{
  "num_hidden_layers": 9,
  "hidden_size": 160,
  "num_attention_heads": 2,
  "num_key_value_heads": 2,
  "head_dim": 64,
  "intermediate_size": 960,
  "vocab_size": 2899,
  "hidden_act": "tanh_gelu",
  "norm": "layernorm",
  "norm_place": "pre",
  "norm_eps": 1e-06,
  "positions": "rope",
  "rope_theta": 100000.0,
  "rope_fraction": 0.5,
  "qk_norm": true,
  "attn_scale": 0.125,
  "bias": "none",
  "tie_word_embeddings": false,
  "parallel_block": true,
  "init": "normal",
  "init_std_qkv": 0.0452,
  "init_std_o": 0.0561,
  "init_std_up": 0.0646,
  "init_std_down": 0.0646,
  "optimizer": "adam_hyperball",
  "learning_rate": 0.00829,
  "beta1": 0.9,
  "weight_decay": 0.0,
  "lr_head": 0.00826,
  "warmup_steps": 160,
  "schedule": "wsd",
  "decay_fraction": 1.0,
  "decay_shape": "pow",
  "final_lr_fraction": 0.0,
  "batch_tokens": 32768,
  "max_seq_len": 512,
  "doc_mask": true,
  "train_tokens": 208400000,
  "max_steps": 6360,
  "dataset": "wikipedia_en"
}
MLP neurons of a small language model. Each row is named by its layer, matrix (up: input weights) and neuron, and shows model dimensions 0-159. Each number is 500 + 50 x the weight over its row's rms, rounded and kept within 0 to 999. Numbers have three digits each.
After each neuron's rows, "fires on" lists the tokens most often at its 100 highest values on Wikipedia text that the model never trained on. A number after a token or word is its count.

L4.up235:408426554463458455448466420547461473533488463431539611525514514493458492504478525553539497578472528464548498448519578500564514512447444527482459524482443488510533486519526559501537570529546491516494523464422476554528466582475490459412581508509462491566519436482474496451487379554558560499534585490449458542531453529534555514401531488534487539503558497373459446481626595463621436525425514516470483547447549489639522485514525481414583543493466524433500493373482476441455526609561476
fires on: " m" 23, "===\n" 18, "==\n" 14, "erv" 11, "c" 9, " ==\n" 6

L5.up620:528375500509437519451554568474518443507481498532537490430448485550600499562554523613472446482485538535459501501561531567461501513528530538493460496505582529555464568472535495432457471587588371479484491493564501514436545568501513511504452497448438406543514507472439509483466440486512403515407512511556537501451497446471436396419640511503484495505411570537482402474473486507505534540425455556533610552614485470452533518444508553476455495534501544648462468522477557439516509517550448
fires on: "land" 15, " named" 9, "orthern" 9, " Royal" 7, " James" 7, " States" 4

L5.up666:471460398565540414490528490502529548614602528475444515549463584455413479513491531427514484605466547477376501457501497440484445500466438493547527547489521503514501506414528492555531458461539528540479530391555505504484488491508510482491529572536480453565498550407492524489548477513509476467497611489454485449467429513565477603528569478404451409643603564580544434464564490551584507450551476498515513504504448546492575470435544494523475485439515490505502501543435413417530389499449451
fires on: " |" 39, " of" 13, "iv" 5, "8" 5

L5.up564:434456455466405440501551474428600489493451531592454440550561528519489467562503441476496555482486535474532519521495501504481444538552605522462484555446481501558532568520501469451579458543475528513576442354496477510509548396452426548507468401511481536503561576491503432562470450513496520521451497505367562490493513495493482567506548422456468436546523448526494423525466485631537439492568471477526491528503451473469492439477589566502500535500501593514601528427530383575545433513619482
fires on: "On" 14, "I" 14, " On" 12, "t" 5, "en" 5, "4" 5

L5.up604:523480452483511515554559360520475497528528522487468503519564477478488455572511549514476510462526482590470449459481418513676558536455411513530457460461490533501596548491525562384479440454537553510486504461584543514465603568531542532406495541553490513529469520429472468604575513546567528524485455410512530438524515514549434423464539522521443525556569493483515457553395439492506524568476508460514416407505396509527504515592474497474563529479457534435600494494500454506578495467477385
fires on: "l" 31, "m" 27, "t" 5, "g" 5, "w" 4

L5.up121:502402519538542474509529426477517504423445544416513484499551497412560503522431488456520518549486402511569538493488425470428485552476498495607546507513538484630509572526583418378492523609587536484384492529581533542477550534547485452506528526449451471486612549486489489531498584518546450499511499507597444476525510501478451532400515566389407571527460474603452506493599475442514530466488522457466478555461456510508569503505480487443463502477469380527449470490565566521521545508465456
fires on: "n" 48, " sl" 11, "ll" 7, " gl" 5

L5.up690:483372469467590494434433461595554368561457482461509549552524486545595543491508461575507484560440510430511436490495498489500448499408568554425511458540468492516496504521450487535540587570472539486495549471512547499453478440521433518475413461428478571564529487531541565485505449520562499547498499539491509459507527626507455506463583497433487512485558553502532448445507527514516455468554521484410481540515485533628586608440482452436407562532478467438462511362465477489502486433594576
fires on: "R" 34, "um" 13, "ub" 5, "amp" 4, "S" 4

L5.up746:524488475515537613455580439469502486481524544509510505437523552466560376455415540457482555512516431540497574413480435486482556462500453557478522444502503480597470547481548438475519496474550529557436504555508529533586496500455507446347548637495547509449557467496458437517555558608493469518491571475457445562360532556560480558424387578460466462475479504558526506543630477499477497490501447474543553432534440499453458535553501520491502486440501477482525409510446491522507430423536457
fires on: "qu" 18, " comm" 15, "m" 13, "'," 9, " p" 8

L4.up386:566533422496493449546529447538522549529493482476448531465471565510425508487532419518450469478563425528511494425412527434501511593408454555514574500447513519534513488410479508500490521530626466433542626473501549501553485461453584575455516540474449492506495511490558571369598499494491512477468541509354499445527625469538475508624521528465493385468598495510595435510457448473506539434436502494527504563491465620498515479536509529488542534425434529439493517542528458454524462466522491
fires on: " other" 20, "known" 15, " same" 15, "reat" 12, " million" 5, ".S" 5

L5.up938:528503466564547548583547484541558419531447462431425464594468410542573477477523507426512468500530507501539494546413432526459579438501435537475487458447558456485378578511543460490493503455482475508506462551539428462578482572648485520430450510500546398473523470437473548377505534525608465502488569403454534541547434470488445572507501550570514453474535480444536540496483535447492526526535559490574586494479515469501584499526428553411438516482459501485553477544439559469414409503468537
fires on: "al" 25, "er" 14, "a" 12, "ad" 10, " mi" 5, "ana" 4

L5.up314:538578499525505495468501429502586500460519588460509467543422450495440564500529534554524525535467542491564545550543565473515382520503444512503585530553434544545646419465504473527495546432513493498537459478445414529517525536518588526483495409491586507536491424420493500453580468505528474499491551471491587416527566559458428495354402362525468547560458498515449515507477448538505467484392513512446588513464532508538444488549523519523486575442458572448471441412504471432542491431543516
fires on: "\"" 38, "\n" 30, "or" 10, " pro" 7, "ially" 4

L4.up123:432468462536470433501477401532547503530548500503427508568521514546418542536441512517533465632368547442467488536450510492546506542449528551527557439498444507507459508518546558396422497569459500572490619450551454523486489543517550410543544558470513537510410575469525474556619429451480439493467566393536528515436507532536452514493557470480433418539508413552584456561471508553459495435413505508463546579425492520477437524527522475407508502473512565486501392488522541479467551509557432
fires on: " of" 39, "m" 21, "\n" 13, "l" 7

L4.up81:551486555503482492562549501658413495556543465497466507494448559461477467591472568536435450549509448451493519438547510417459515522563503526411445500462485547488532557467646491484523502465458556427571464510532514447509562589613426476477459570429444469483406440400491395587550530603525438514456495497482494467509537494457473459460468441572500520566451536523529561432518541452490562483508480460492507474485434429454485515529448553546509530448572489443546470579586546417574499527454495
fires on: "it" 16, "l" 15, "8" 10, "5" 8, "6" 6

L5.up870:470471515584509573523463490381531493616573456559462406348539501500585517531479430484494438558441552462432502474471459496437483502466510511427471529480477494490569543418575420530553564568440458517475472495517506538525495519490574464476529507541534511563503564486505451537469501559453459477441508548533567445459507521504529493474584396483468561633454613480568489444496533453453480531459495467561436523580485382558414554524459520513528498523566491502553513388452531452457583559551483
fires on: " album" 13, " can" 12, "ro" 10, "ear" 8, "re" 6, " is" 5

L5.up691:626383482526538556571455485498509526433476508381486542545546495538463442495513455590504449599561524526490550430541526416517502506532519504571517523459521509508527405482569540465399519501510493511519534506496417516443541458581531560463449545454402465529502447524423510475533579523540498551491439481533469614484470539575521444450510483561482570523479382479458455493521558483413480521454433498394514410478528475499405605501597553405526471465467542452509415466529519526435422490505476
fires on: " and" 11, " the" 10, ")," 9, " also" 8, " reg" 7, ")" 6

L4.up816:451499506477584483551426445617571414484508500524404507466537478516436404468458523502462494507493528498440499527425513492498454532517511692528647488554500450453534507463524426505520556466496501494550461496483529483508454426462467564484572497529533580596572429549485416448479503534520523412501574574507494598427426483492495573542541515476535451510455472434509538442543485546485499404530440604448480577502483527540464493541550515584443565409484493533576519472465454437546441449502512
fires on: "h" 16, "3" 12, "ar" 10, "4" 9, "Th" 7, " Gu" 7

L4.up475:481400475453527425497599498446578361459466474385477448465447389371519389458519436505470467485578516507594548500557525565445465467532551538447556403546521476554590441438511477442474530465489595513486478501592582498448561453534532461484504473497466471473516566479461532491468522512491527506540459518519533597438469513524455541470506559511469541475494486450425482451533629516522483564530490451499555516572516543489605508459541497505528489476506427579522454569567527544447522404453463
fires on: "n" 26, "le" 9, "land" 7, " " 7, "ria" 6, "ied" 6

L5.up819:496501524550591550532483521502567463475389534489462498524478424566537465388495525515510411440416513473554585577584512453572410552416427451502465538511512552569551420475598584521464441576520458510477590473509575472386483479562568499476472537429447506537518458474505461542540433548396475497514473534505480513545526528508613481436421424435508601525489514509546506523492582529479539505462445530418538425499499396560564420559521495527575514489490506449543430522509503515455502511548530
fires on: "\n" 44, "ound" 10, " sc" 6, " Sant" 5

L5.up523:573496398585578566608489524475481519446430458492505548421462474504528483525509517540390401471562521572598464544498461489496490547571458494454448527475442533419462576453485625521455558470510528478470531452501449496439446565537429415439576589510592456531458413400459559508554561593514415408586527530517483458493532535454462525518565552520515531522481408510515496495578591497488455441543487515510494461500493460510525527543514453520506540441498569519574539490514476421552585452543509
fires on: " Pr" 16, " Miss" 9, " Rock" 8, " Des" 7, " Camp" 6, "inc" 6

L4.up301:493427545531603472539468475542479461535470429513477523536578445490488433559413499535554437581474447580509498535433578471605503512458498482486519457506489510562437513434475516529488573448480573426472529484516492547480490481538534468447532441533414557473408466513536460447596558488544519529485589435582487495567440506499468455511593407527437480586546523392507512524481478581445485505463616479526421479451516393485449544464439590504491576491505514406499529495486521326544491540478512
fires on: "," 21, "w" 16, " from" 12, "h" 9, "l" 9

L5.up468:532551482523544462497437482567519491519462499550439477527545516499457390440413405465467495532536501466537592477413539595559527507549501517536472494561476533483455452459487453567514555569474581533499510410586556465406453452480565433467519478461510518497405562438459565472553584576519536447578476449396531470441485462523567467411547503517547477552451486496564520527477497585479544567498452574434423466475376555500553431551552502442549573416483531548572460528507476522442551439573530
fires on: "1" 32, "0" 31, " " 16, "L" 6

L4.up869:566533508539527515473471439554517522552454496479413535557528490604408549489427500516512508563479446501463514504529522541446436517419488546492476505623457533503492457442477474473443564540463423511483489512518547503438487515487592461526461424518578503512419495474477501517600582598587459495476637480450605416462552494499414454467552522479509421582415519458547443466511468476494442538486525515483450587484374476510479515574525417412569527454512611477562485440495542484563510471531605
fires on: "l" 25, "^{" 19, " l" 13, " k" 6, "ro" 6, "k" 5

L4.up197:465521518477495572447450522471512508432505526412471450573517377474530473478448383493519607543444535501624492488524413456536474440472492558501535476532492459435587498513499479408559566496488545487512503483547453480560422411534454515471510463475470409540452535522535494511555618580567499444503567461473558526502410517634440501538524525420530472437539481514596467506587426604499504399480498529490582475452460559514476518526523506550541452435443494488631498585514464480460490465491491
fires on: "," 21, " m" 13, "h" 8, " t" 6, " ac" 6, "3" 6

L4.up882:526461550577553509412519475540412473467536519478426501460539556415520530415389548495500551559499476480591585565454508531545540533459509537418462537510489469600528534529600410482434423445490530472541473493559541535461451529506436487515546596523577439471487430529370552553550534601549491428479538471496517489501502484501449468452416542474483451554459459507535508432525540520445625457553565439556389449518446460520450476464566512581533501447478517536545472563452489454561575495496569
fires on: "C" 15, "T" 10, "5" 8, " T" 7, "4" 6, "6" 6

L4.up608:341510423496520485485404462476527473475490428503483588414504512490492512529430571532528577542490495439508574496483507480539457520399598546425531509463471499532554563440598479498558509540461494451556479455561452577501491502434455546470470511521339476521445480463554368500500484507519507497521546463495585451498530585484568534441544540504486556564480566563583504540562454583451520449501559554516491462452432575546474469549475547513462589461454445483604463436425415524487521484482540
fires on: "On" 19, "h" 11, " On" 10, " fin" 7, "qu" 6

L5.up396:519479556524460456425455547548571500512429461502490469527486458460481491482538447579514559429464493511619536423580419498558509618595400494459525486471542472451580428512522475483395622541520561524406512471517584476411470441411548442507582559426475507537501565486470471527471387481455516519499523472437510537530499480485543471510540414469455504468400468471583504553592571447509404459503521599546571517456507494499562549557488454556489513451429470500457456514478516472483529516579549
fires on: " there" 34, " influ" 10, "amil" 10, " " 9, " but" 8

L4.up944:450517528532480497482469513535501466641479479506387438434529558542501502577495480613469504500484394506525492439471611552578607488435493478568569529520479557543513441455511531472426580670477499490449496464495574495459525557484505486458471462436426504468523550455430450492499530605623393477424560498485510462502428483547452478437561497565509493602455434506429507447444536491463518455411426538455575559503496486537478506536462516432459473486555513459472469505540565535446513501528486
fires on: "e" 21, "l" 18, "n" 15, "r" 14, "on" 5, "3" 4

L4.up224:569483536467433539418431438446525452451452452505523519490445471503497580448526459471538519520522468463476518387563546572480445556426542506557550521540471557462447475539507443486441440534547508520484532460446420493652487457568493527517460458372551506520508488462469548492601500568607468441481500515429504500528574516538412574495468489574487392508443452558555426467551484544490478418478532503553495645487495502515514460468569487478561462446449546523534532449463649548481464445547547
fires on: " in" 19, "ail" 12, "ar" 10, "ab" 8, "quad" 7

L4.up588:566481566498467493531479511463483477487508539457496448492571332527490451545475540480513503458496464551457539522574609433510488557516455487518464462488455536473528557461498460490463582486467580564474408477472477511484608516465571358483430605522537622528430508522448446455537436533494436479569550485477490646505523496446580367456556476507535558530510472440529511527570388459467465527439551525541502437464519532536497553547562587479445498498517506498465478471539512494460522601413455
fires on: " " 47, "er" 7, "/" 6, "t" 5, "ption" 5

L4.up165:481466587463500467500623493537474494472510385527566564480503471423437422522468568448470485447602555600514498576507529450488474498457546496590582433515443453530407499475474503433484570520470619497482552494535488434505514545532476433447610556418471478544431482497458486529502543519477513510543528472524496551521510508573424549492443521498524502533490499511464481609652526502459513435554472501517476497497363485556533595500525497547532503376508469597542426522487512517459423411543534
fires on: "m" 23, " " 21, "c" 15, "qu" 8, "f" 6, "es" 6

L4.up236:583543523487548518457473562540457488414510462573541543591570415484554529382540459523483478549662461439499521520490486475413511565486491461500487469451432509504453431526601443433460479497495508491462538522568393512475510500519514486502378436494482474564534536519437519591501537503565511442513448504510487485518628569506499442414431524492521613603508508530499554447567507406592442470465525484482517481427520480453504516539503559542457563342471567561453511531456509487483518502509508
fires on: " ag" 28, " sup" 26, " sec" 17, "pt" 10, "ress" 5, "us" 4

L4.up810:483368487505544502546535492412602526496523481488459524468458512417531440569450447537506516468574448464470482467463502480498502500444523539565481506453491484577436508500647447441507454553476550541597557490630516509441596456575426461393533502525400367512555515549416538477517590543482448553431472376580496547481485501535429533504490483517460522548520501580431547490486583443570460525457515542573475482583454455483459554503533565511494496531495512498501538505466483451459540439435455
fires on: "3" 24, "ov" 10, "2" 9, "." 9, "um" 7